Part of a small language model's weights: width 512, MLP 2048 tanh GELU.
MLP neurons of a small language model. Each row is named by its layer, matrix (up: input weights; down: output weights) and neuron, and shows model dimensions 32-223. Each number is 128 + 24 x the weight over its row's rms, rounded and kept within 0 to 255. Numbers have three digits each.
After each neuron's rows, "fires before" lists the tokens most often just after its 100 highest values on Wikipedia text that the model never trained on.

L3.up1219:131127107116114116114153075106128163137116168129140099125110127201131147161151141114105169174120145149135124089120124114158137136091077076110147117141158111124105130092126120137118101138162117189095182139102151157135155115133130138120090148142143117144093105108095139188164144137112091145154109123116111107127097140104162142119125155129112142120079122122123170172134144135105094102109117136137149142082130110179127138160139116143081112148087156120124120180130075141152096138112117109122119159081134130110129146140148165062111110176139157137155105157150084117147123122157137163
L3.down1219:154093126158163144163120116126122134148138124112107135126087099105119136145123126119134130148170131123140153134186108156166148150152122149128111155154175148115143166169126103095128129174132137160139086131151081070163102172142131175186118160129098096136188161093107099105119105114103098117089130141139147126137100111115173146108156094171130115116110140139163114150152105125163118134142111100150112121154138113140128122114145121112174117100111130152168120156153163098156177135069139172150106082188151136127069120110110152116143106135134115122154122141123151095177144089132133110
fires before: " |", " |\n"

L3.up1487:122184130158151128176143124065130082138126097137148130147130128106155146121126159132128142118118099145111124177137145127166136147118109094152101118130150149121114192116141142121134180087146147122105084109153097085158108096102128135110134116125142132166160133114177121163156129094129115160089147108142138154086129126121148134109142109139130167106142135151104166162156118148123145157071132136094116064138159136112155161111150142145135102122142130166094112126142115142142120160136140126127098084129106133108129159135111132087136118106171148121126127168137136112136123075087189152
L3.down1487:116152101106082160087152150106123171101131081134090116077152101106161084133108124112148135152158113151152159107124059107130127127128116134159127111184129084157144105108162112100139113160144115183117142138151115124107119123130130110114091106106125149101103116130169095140118112155185160137130091107111133075166118088121104144169145108097133128070125132167163118102094133135117205175166129121115154139130128143131129130127160183108135151137172114126109134115099114145127135121138120100138135138109131128109127111072105114118112132112138081149147116108074133109154083125118104148
fires before: "8", "9", "5", "6"

L3.up144:154129107140137141150155134117106108148166162138122130141156140073138140119133111118150118156112095141113166132108114132106162124098101162107085142136131139120121109111103183166121107127159136116144160142159133137143136124131166154111147133113126166138127119109165149127144131098113112143100050130189118112134137119136127117156132161129117082125089123148091085110167082120131142135114109116133132167113186157068120132129140139128103122128133101178111200126162158187157122146125119136140129120149134126085159150120074120166135114101141143141121126168159100107136110163097187134
L3.down144:146153169179110170136105088135066101121117141123135138150101167109099160131135120160153097130152123089135114138142134092128161107115128089091105120123075161135137121143102150132153129116100162094176120127115111136123150121166109097137108076118092103147169136080128097115087135085152111151146154102110128157125121100147143155108133125145105099103108139095137151160127145140146136173151074155160097107092130075086142151124112133155134169120149115140115124139130103086160144126112120135154178121157155110114094092141124098138129094165124137112110152100123165145167188167123135095
fires before: " ", " |", " UTC", ":"

L3.up386:132127094166151131140142162147095080145132154120160119122138140112123125150146120130066157179139138131142166174117168111102107148096146122111149160115117107138093099149117136157103170112126109145102141139088104131113088163111160151118129147113124156144111103134128127157138147156129082121149075175123129160143137141115113139144142111126114129102063143151114121134112125107160120118160152099138134106140112115154155157131133119167127125124132101151117115121113145108152142166113099111127114153094123108104126171108129125115107163135139126124129094112159168124055107115139123149
L3.down386:143146120152115142125178145117155160108128139133149112137151095150106107083171088139138108140143095125124082161124101140101114105179127131155153099122122137146142111153094134151109137110153122133101112114111070125115143147136153116083109140103102145119131138160148127117167133103126144166163102161132125137101133097188109147100144174136098178139127084142161144143092112130160116123090136097126111120142131149142162136109137131134128114170089087152166184098160086140109108067159112074156147103123198145151140115130117143112130152126148159127140124137129137151176122131087109139
fires before: "1", "2", "4", "3", "7"

L2.up1424:134119120137143151106177128146122106139157153123136118103124167149077130135114074082156119111111163116123124118162081131172102155143153157108131075109138155105124113136110101128124137128111117110121089108109070169119104121112121131125110165136156147105149124128135144112114139124104122126129080078121144101109115129103120158139132091099142069122106147148142105117129152116085108154080136099146150110123128123136119148138099114115111139174145143126150105124084176146100126107117110143137145128150113085099165134162119126123077145142126138148126128132134150127112114087133157190
L2.down1424:162127135119113128140118152134126149088133110151167127165167135127115091142160160137102135170105119109121133128111089120119162152141099132108144128160104135133138134121140165123116141116142092157131137144128161107109129119157090129132168087143097088144093162108128113095137091129126148150125131130133136192178135137185087134157136157132119161107168112105135117160171127123107138129113156181086124144119109169164158111124103139118116094131131160124116095148156117108175143162148151125086122153121178141160101122123152095128131112142125184111062141114133111130139118131129112108
fires before: " "

L3.up2041:146125127129140134123140070091125138098083107157101135133113139142137133099093127128138150130157137140164126158096114102135171128141138127117146157113101122148143148089137144121168124145157113144108130201117164094119139097061151109109107146140144128110127177121114117146107210136161090164162113159134096106098094128116159102129103141136106138125138124161093180126104144142116131121143124052120146152089151091139141120130156139148098142107087125118112114106117155110144127092093112096123137138098142101104108108121184152102153114127101146149173104139109085174134162105156120163
L3.down2041:127094138113126085141125158175157107136155137110170111173106131110123124163157117113137122122139119132122143135099130138094098143113115077092117158137126130132096119146136103092108142132096107123120119116120096114132135106155131120172129107146116152131137118145121103086133096135123087117107119159135127169132155132163093155153172100156160148158163096134187115121130161147123090085147099114143122120147149105104159158139144090143143103164160162150170110153140103128104081151152164132130162133174141100177137141121162122134104158103093090119137092108110137131109107135141133122
fires before: " ", " —", " the"

L2.up1883:126155078117111124100146124114138124128116089125142146130127140153134133127093115109126172131095179142110179106132089119136114157143128123141114109138151076107120112147138071135160136104128128121103138122126116080111125115144114124115109130197151159105125146142108108145179157176118101110137112116133101150144086168110124120122128136142105146135131103134099150140161104125121135126106112129142079170131143142156121127131087096115143063110136094125154121071134166135166126128133114133125089132097101102128129160119066093134160143107151168158133103108097159125122184126119100161
L2.down1883:186128160112101154122079137130109123137090089143116154114113122120169124131098148135108121102167117124127135153133090127142102095154108102176154158116134127094119136111135155143111114157143149139140139125166171114118123109141135075118101142134113091145129102156122098139122118074139167124114123138128110131162119101111131125139134180076119116128173132153121084145088150144120157124126144158158117106114096117126098131103103143137138102117123195122079154173114129115138109136139143100139159119131129140132173117117165141182117166116104098125120124088149121099128141121085112138
fires before: " to", " |\n", ":", " of"

L3.up699:123114135139154101104155157101185142124082138108119139110116123033063170116142169125135120136113136179129138163116141148112119130119137137139075160129134131145146173068166129187136121140138135094151131157118154165163126106076129156128110126160180132095153128085120124112122171133098114134130081157132141120135107127140122128154145146125125128155112146177124144121135088122137147147107118141112106165162154111106173122118137074175135142141094130146090142134103167114088114109109135149123139091161124144096134144132157125111123122140135127142095093102144117140127156131128108120
L3.down699:131123130128167156131110148100132099148171112132148155145087094123109123102116127122149149116112140139109125146153171080152127137160119116143109147164139105098171112168139120074114112120142133133146110138150124135138128147094134140142127188108113136149096148143128116116113135149156095135132168127138118096126170137131126105135135119126134105110126160151079138095091121117157130157135137152138112098147167141122126132140144105123158117124098135142130105173140153139117146134115148138128127113169095142126068125136105099138106152158169145147067089154153071126115145135158145126
fires before: "1", "0", "2", "8"

L3.up129:134141109147167113119133123092069158138123126120117132130116141127171134115171121107091140100092140159137110114144139121125166142094136129131132108161155134126160103087110102127121114099106122162101140134117126166160097172107128110169104134167142122165149121122118114140137139123108134119118131104106147134080154145112177108142130159120123086167145101144127112097137111077186179109152128103128146139163162124132116132142098155121115135098141157120161121153177119158178157134129138153149137129187121103130117185104124145128116113157158159104119102123144138146140105132150133159
L3.down129:162128093157115159132102135113202125159139124120130140166155114163120159159152117159135143163118124129157138098149129122128133132090117160141083114124100129128122099125165087140155166136121154137138086109124185158136120113117141153108134181114154128155125144141130171183144146107117151094125129087140093131132133121189127113156129145114156135118113126139135138141127145117113134091111135135152131175119102150150122100106133165162144141134179092092152119130157127128182146156139128136132128145123121160112206135162092142128137123107094147132145133132119112113164133172113163129
fires before: " |", " |\n", " ", ","

L3.up1634:149175105122144131093129136135140098159093101136140094153093122085144135100114118113084132132105116126149131115152140118178132054116152180119127107136089123158121131124113091109137113175152113100092169129147120109156139121135171157157113161108085096121120127143128125163131114136126142123111098136107140125165108120155113154129124104137164122166128136120170110119099120110107110138114072143125105141139126077120130122101119150117116153126156098144148119131119120164159114122111141140152109131167100131095174142107137141145107074118121163102160140127141083115134138133144074138
L3.down1634:081126115115139090161139118095080111135074143135138151127111087139106134171113166125144152164069124091091083111137116154114161141192127123130128088124127152127122139157153128129133102133115165117152146102139123126135139109171095123123145088147121144129161152107133121123118133095121129165084138139104104155132093143133103139114123110133140121141118103124148118141151159121072128129187141128158132115119097129146094145147105112100112129136132141130067085109143162154129150170150124172145127124107123097123091134127125161149099132142147123162171155111130147162104126110153149166
fires before: "0", "1", " ", "2"

L2.up66:127101105131133120110152137117117148158182144140133134135104136113113131159089131081136134086134143170130117131127095130158136162188082117123165092076114136153124132142110120141088113128144164095165126120154098119116156151129157156104104150086118179128124103107143130103130091164114123133119144160118114108135124100132135148142137112155098129119153147130170128109118166130096061147161112141142126131158143112099124134151131169114112119138144135146143079116113153131114122122109101156105104129129154083124093147151115139096075114167144128133144185161113116101084097100114088148
L2.down66:152175111112116140137146098139129089148090126101179107177157147097136134134160124100147106164080125103131158131137120128097134133084198132138093141142123129117118136124128158113141130146102131135101093106144134131134116063129051126164136127136124117137127151124097122159149183140141097116150124112139105145149116126133103151162161093084169156119125120084119120137160119106137159084104141153121155145127099137134160152107094107113145111156153155112092142144158090115173126111157145149133150101144179165112136126129153144118137151117121175089140122105142130112158147171102164150
fires before: " ", "0"

L2.up150:160101123167150123178140142129137135157155144105091134147130141172123151115130107114152102123163107163118149152111122097123149109156097129136113165127096127145126162108111111173154123131151164126115103098136126086161093119136153137118097126163122173173116160140150110129151144136101127122076169130157085111104148113122116087143131103092139119134104110144111166115106147142134110124090087136119126093140126114106139188180118123104136104136099157124155196162137121115136140157097142140125114116104131134118105134121085133116115152079104155121126139133136136111169131128117155192
L2.down150:170171115138194145121130101144121129149155123112120137117082108079166126139103081149116120124122119116126173134133125135116078127120120128109164099165133104091123140169106098127159080105120132128147136115085096133138097106081132140145100083085063156128150161127137139096132129103098139097105127142143135102129120160151086113172138123126128101111095148135134149106108162160112107121121099117168111103126119130074122172141126167124104131113163122087131135084121122116167105125159117131133154125106111152130128125098102148106113133130121126149117139133158169124141130103097107120
fires before: " |", ":", " |\n", ";", "|"

L3.up583:159122119156146130140149149124152117130163125130110127155074121147103168145142117132075154141105128129145154096158131133107084165102167103137067104060148158075097138120068134142119140115188129122113108127132082112188155155105153120081166128131140139151162105138150120175148148118121130122141156124090108162106166170095142092129142129147111185159115120171114130098132139114154121102102146111092123080099157105152128114127115164143153092101140157140149146142130131155133123098141119103117125139096140113123152129143116102110120167096102137132155134098153150132121103092122141094
L3.down583:145113093129107135140121115126094128100097115125122142171115136127110124082159168128103097122090112123126122114144132154158156107130132157120144137141104133135104118161115114128109091130070153146175151116125162099137134160127177095107101106120124114133129125138157117131161140170139097174138126105101123116153134146156143119130109169101104123128175104139113132144142144151121119143122079114071105143116100144111100112120120163104117113096134116112169108130149117159168128150131105105107123152061151131087073155136160117139093092108173121125116117125106115134107142093111115121
fires before: " ", " the", "7", "5", " his"

L3.up395:134115140152160118096132135090130126120139122143081142142100141126129128097132108131123110120097139169147095121112121141111163109131128073147078152107159172142115175097145117153146128113165078080139153160095132107161135120119150108150120129108131088131106151150097130142108158149116112144138125113131058084116139120088167111100142152089107094127129127147107153101132147119188150109124106085091158134096167129129145185088096136137149099129103143146122166120138129094086100136151148117141166102147131107087115111116100148164127111118092119087163089144160111138181123125160109151
L3.down395:158112111120088134087142132122169119145130099121151160154122158124117115122161137143130183109130119151168140077099136131171147126123154124146112115144131130162112160166145141120178107162142133141129144126133209195127099115111118140140117111155128137128153161116115090165115110139182137140115119097150119127101076164140120148144144190126103161110098151139153158133160159120126112129123167122125118139096200145071144133097144128134102172149150099139158126122123104160123100140172115137144136120139105146128161127120131124113165146127116163112108141133141091105148132121091100133
fires before: " on", " to", " as", " in", ",", " that"

L3.up15:163121079148150150105169126148140120131125149129155139082170146123094148131168089160174097146179109189087142093114140102133117125102133086139109132126145121139116109135128157120133150150139146095100109137153133148136096122145145153152076178157138143122135144150113124162124133135111107128132086113134107095125145110144130111122148131128112120151100156177155158145131116151110136160141113086133171143103151149096120154107115167132147135157157087139097155134062136178151154138160139120097139093128134173107166139122130148123108116116127157104101148141164115140155146175155122200
L3.down15:123140163086117175187141119128096120137134106138117150155102099145109105144148094096170135083152132096128087165160123148130160106087093132161154126082175155122091113124150143139088125109129150153109124154123154166101152116098106122147117111081159160105065125130104122149124120118119155137130127084104159102103086099136115105138196091119115116145135103167118117126123123144104109132144162145125103117088129152128127141154130118142178152116156161108125113166149111152156169166125096090106118114158096170138135122129111108110103117137169140131127189107111151117140143159133112103
fires before: "1", "8", "7"

L3.up248:155096109120117061143114094112141075117133099130126134133132146139161151063157096137123160120111128143167134118145110093142147102145174125147081175141143131128128169104106173134146143109110146143185127131115140142140128122138154176164152134141118082174161099148090166122138125120133085129124086124116111061147110142153118136151129125139113111131162145121123124135111128114119174158103077130145156115142139143083125131152131129102134148137106124142106133111106135098174130132100099173099128116117147051125156120122165145099149151094141151136111117127117142156133116139149113102
L3.down248:158118134133109125069163122095123136184108128117117165157164143152113116166122156110147135143118126138155126124132140085167131124147132102085168149126086161137099154169119139134161143119069119095177133131150160138087149113123102117119109132195112094150105156133160105110091120089154156130112121162149131078112120143140098117163142079140138131110124119155166098135141148132146179163122161108129168140126141162163147163080149122116153133141142141116135137074153102135142145131131159148117127119122114090147144130097130132078135157121165101124125110115114152121138138122095124174
fires before: " of", "2", " that", " for", "1", " to"

L3.up1173:144128080114121116138151100130198138157097093097105128134135133106094129096139096115132134143101106109119150143144154134187159130110133101108097127116122127152124135134145131144132118134120129111150164096129162155127107143132119157113104165125165144123097128114119109144112106089120140142093109123142104105101156156121133117104132050116101111126136105126141150106131128098137056076071074156111105122138118151120119138153151142115106116140143152165124141183120130095129142115098124127129119118093112117133102117122147140163124140116129137126124093140145083128130086133108150128
L3.down1173:066125088153146160085108102110105126095148144082112117133154111170119108153144133083139110125129138117140137143095127126128081150130121131079122164115137065130154078113149108127094092118071113106123100127175139077087172170170145109121159134127154150137128160135142138183099152141116135141123123107141091103137128134151116124141120165134146134109132131135132115122127146134152170160142187141114134154121161165140124161141120134116143159087115127171141061134147121106168113146143134130105149139154132131159102121130097113130129113131131112106114141130126106096121152158104152126
fires before: " |", " |\n", "."

L3.up60:128132121105156118129140169081133125133120163103107131111103140147099098198101116122150098144123137142151146107184116097111105166127111145116131120122137101132153139125139098158145082131105148109161147112112140132142122136151151124123143147148099098149112116151083089137129134157102155113118184117154137116100094083144144142153145125099127095147122151155106133111099105152141122128118126097115112126113138071120142135123139122118145119147119121145101144114110136115101095162144116121114097130138127103062087105135096150132096155169112134090137163123109162131119146150153127146
L3.down60:127108126135090111138100130144052105127161134174115117155108121129128112143119135105118127103150117122137117137142104175094188122116130132087126136158161172130121132108122146056138130143159186126139120115135151119108125092099132123099129149116131111101156126152132137081138122090108081096145134159176163156147168079115112134158127115144093128094106109119103114130073114109093167149109109098171135127121094123130132143120190106116101145113152144105148086145126101112143147139146137144080109136107144109148152136116144095146156121181076108106175135139156085101114119112120130180
fires before: "0", " as", " by"

L2.up1459:133120154168136130094149138100112180123124189138149080125132135123111130142130133050076142136147161122125146145119105087198118124101111153109134101069106151161149118097137133126139181125108128096102142096168119153132134142117138155154148126151137142151121145100119120180125151139097140153129112137102142110117159093100112120130130127112153111143104137117142154122124138123132155134154106135156137126135138096082129078114121108140126144085094154129150106166114135120131160123088164131119062120142123091131114142105150149111103141116100146128129083133123122123163128145126091081
L2.down1459:129142159104122142157138118158122052113142119135112161148114133143091084163117157197130141110099157109162108129132181198110097105140114111149134146132134099104116140139141126148116114122117139150154122144129120132115124101141125132095151122128114100142152132164118131123124085158126115122153138112138110140133096138140111156101125109114129130149140161146130134164183136151113103081146134119107131129131087146142146166147082164112164113157151125135102158092152063118107100134164133139153169103144102115132157121138093109103146133126167120116126153130152138098125119097089177135
fires before: " |", " be", " the", " |\n", " been"

L3.up757:133111147143155099100147064121158131145150126166129146115134120154147108137083172114115152111099135150176141086166130114176113096070105097143083101130113131134128138135083127128168113112129149146118116065117135164135157154134135118139133159133118083149127159165085102160116087112134144132114127128127117142138124183123153110155146112147118108117138156117147151124099122136124104146156096178104112111145117117110119107159136094101163121098141153141108177149127129147185135133085150112141134125162125137115099143103129126118133071129125160093125135134127120163147142102103141100
L3.down757:133081119142160141148098162140126165126107125137111147167099107125134118140121118100146137078126080141143135131122143109082123140164166128162166164081096155119121134101142151114159131152130112091125175199119166136173115098143140120170092128112109112130160134115133109123142110101157106118102153144127166109082143091100120118157124143112132141130110136111131138104142119125126126114086122138107133110135158116102108075119124130116133151102108121125133143161144105112116127130137150125112180147089169157109110123123117141119110116115120143175099119070092140111150169143149079087
fires before: " |", "|", " that"

L3.up1276:124159147152189103093115136095108123146157124163127116066133168105126153130097136109106138125147139141135097174146137079136157115148166106154126147127117142131122141136122189148121149161149126168182084117100144161094162126115145150123131115079127118144149166121107172121132131163124138187136125129124071096130126108125133072197161122117134116130177173141090174128102148144148132136146087126121142194155154104112165136132147059147134149155130146151136113114162075165097111102060133130082130146088122112109137124120112153112149096121144131109171145115125131115165134141116114107
L3.down1276:167094095118130143139169145128134114124131113142159121122172127159103119148127118070125117131130118142127174099151146156123132122121153077129131145093125125136123144109095168108144125128099150091151115142098153162106105105140153158129159090181107074136125125134075146104106160117139149149116136141154126127168135135154093086127150111117111130136189142160163104104107144123144124099077119147122132140147133121106151121151108114125147116126132145126158103096137145150117143127077094144134163161110146075126105071138087120149117117108108140098096133139157128143142114135119133135
fires before: "0", ".", " to", " |\n", "7", " the"

L3.up163:127109092151119136119187132103113173057159161138112153131130142155147108109163103114097111158084144178141107107130144119185122137122156146133139128100164085138132126141095108136118069125130134153113134103139111141142134155132139138103110126110130167163124082109101132097102172152071146159106103097124134179114130109143165137144123145124113129147106101139167137197131092095142140112115119117103102106119210134132137168115128127179131110139111162117145142145092090141110141158112130148094140168118149107104134138097134100152130130146127126131176143156134191088130159117153164160
L3.down163:125136156104141140110131144103152099086116165163122068158164095168156153158098154130112161163118097106159107106130115142156124162123119153137177145142133145116038147128107124142075151107174124089088121088173098153141115119113112124142147122133114129119108111161132134131133132159127101135137100144131114108143084118102113151135139112126109106098146108146126077105187124133153128115117164108117112100124148080133152116103118117094125150148108161108101127115111151121129116130105113123147116120094114110176173145135109092098103184104164135158139145147127129073070111163109104104
fires before: " |", " (", ")", "4", "6", "1"

L3.up846:142059128189178141097140159128121128157117113158137144102133127095161154063159114124142154120149179104188116140148069116109107119085105136098108106138123163119141131089086132126161150142179162143092170143141112119105193118112140103143144122134132097134142168114135164136113095133151104151130141169125083126121144127141141117127123127124145097150123131062106161138133117120095132128141143122151156154135118126127112115126116118135126187146147132118151153106123143143145120106089097136135087149132119118107160140152101133143103146066125165137136166143082103133144114145097125100
L3.down846:128190093120122113149106135120170113133142140105128130146146162088096153139138158121095153155121147174117138083076105121126136091112092118125116132109086109166104130164163145124137095156093125109153112137101134146091102125108152139137147165101094153103068092141154111094139148130123135117116146143157157152138120130137098115154128147125104144099141126178114129116149166120115132113128116158117100120117109120119151137139107160124160088137096143166114127132157081092144155118149140097108129092147115135159138130083120103125140137154137143132152089101125143088163157146123097158
fires before: "2", "6", "4", "3", "1", " "

L3.up2009:139153105133138090113133127150141111119116151150156145162124118125100128129130153148110091106094082123142136121125100137143137118115128131146142136057176157141106139116122107149099179149086078111105093122154101084130207163123138130102113154091163104155133108149116132099111089132121122157127123139132111152123150121106120153116151136134148122179128110133139171156125133103103177129160118122133114150158136083162123102133131116118140117082161121130141119112114126137125127085105114122101119135169120133136146121118092186146134152075155141085119134135114079098107106116122106113
L3.down2009:168165135094122144076147160115140104081098139163139109165143119128093119124126098136084121150171094144117132072101107120143127116119098108103135116094116143119130130139179171152137122115116161183128131117123165148128134137157186109163115149151125110138113167137136111141144126131106116105145086111123107126109105076123072105142116108114104149173118143107124139162119113148098071107109166104134088159118155118145146089143143110102116119100163139131156141082083090169110148143143129151127138147151104115157105132145164089129139112131110155162099147110104130119102147125149121096
fires before: "4", "5", "3", "7", "6", " the"

L3.up243:170113107143134112130137149106147134118096156147121126116051141147144136146180139137160168108100127143094137112127094150138134127131116135152109137160121125095083093146141121112111128120120125088132097136113088089157097133158178148138166157142195172140112109127141098133165098110115100140144106119144166151158069158117120123132118125146112140138072157167145141132092167112132123136102116139088142134117190099091122145134133171119117087081127164142129190220132099159155138134120118111114108146150126126131113104139134126138096117133122174097146143140180097120120158151121095130
L3.down243:137133117134115146182123151131129079115122136113120126168165153162140121131153104092080139104110165123084104136112113192117105134136099119097117161169129162119112142177132106103136116115153134118083119139125142162084173143132134159125134135125111157108138100127115126130171152119114114124118104142108148139121108154136115084095150140163124152138124120118118091100080144109129121107131118160117151114108168134074116132136115074135111170129146134114108188177113132141148161118108120167122137119115110067108147113130141136141149134173081135155124134105147175113094125178111129091
fires before: "3", "4", "1"

L2.up307:141125140158132103156148154118140107104089143132133126151130129061170152149135106133112120155138153143144147101135124166097120139095099148143118115119158120082128124137112173131162135150140117159097146143067055118153144112146132137136104131081138144121110124151124097116114124158129112120138130155123155111154148103118129132144166136082104138173119148113124140095111096115145129095135132117136123061141105103136133125151129162127115113128127154136134149156111098148114164123111079128116124139133130114100182153141115149102105146147133137117112142117129081147109120101129160103
L2.down307:193119099116112134130136095074124144102136110134124152164155127194117086130123118120150080130128119123101160155096116100105125129171161143095100138133113181139143091117118141142140125109138143120121134140169112156097141148099145131092117161104133141090174156139092126139123113168135111082168139139125118157126110155145101130163112153123154134090139101124103119137119096147082147127146118133124153170119141126147073135108117161122134102126131118142133107140154156138123113151122159085100116125146141130134122152142132097159089115134154173127147134109134141149135170156142105106
fires before: " ", "0"

L3.up2027:126104116157175124116079152140133140155145129137115110149134136142142130150150116134087112161096130115136130177096103105114113136126126128093119136082144118141159122116132124134082125171130160111142143157116103120136150157148153121121145128137117108120166145184126152136148109135116110119137107154166105128106139146126114141143188152142112157149178182161113137141096178107124135148121126117156130159130129152119152117120150111182175128125085114123119120120113140145126130114129135125123110136110147129126114127065134132122148096082107170129128120148131114158089113099129157105
L3.down2027:129170087092112146150136117132119131137137115108110139111156116126183116133124120154121102149146099106130131116161123117106149103121114131143135114135153141126084118144138103131113164125146108103121127151095081114115077131140099126105132133102170132117170130138128128101139113162093122188114147143134121076123154136113084136077100141128164166163135119126115125130177153139144139120094137145142126112121093116140111125076119149134150152128117193174135119088157110147183181100169126143116122097115132153123137147106116093165147120127153147129105138114103153144132151157156128102
fires before: "8", "7", "9"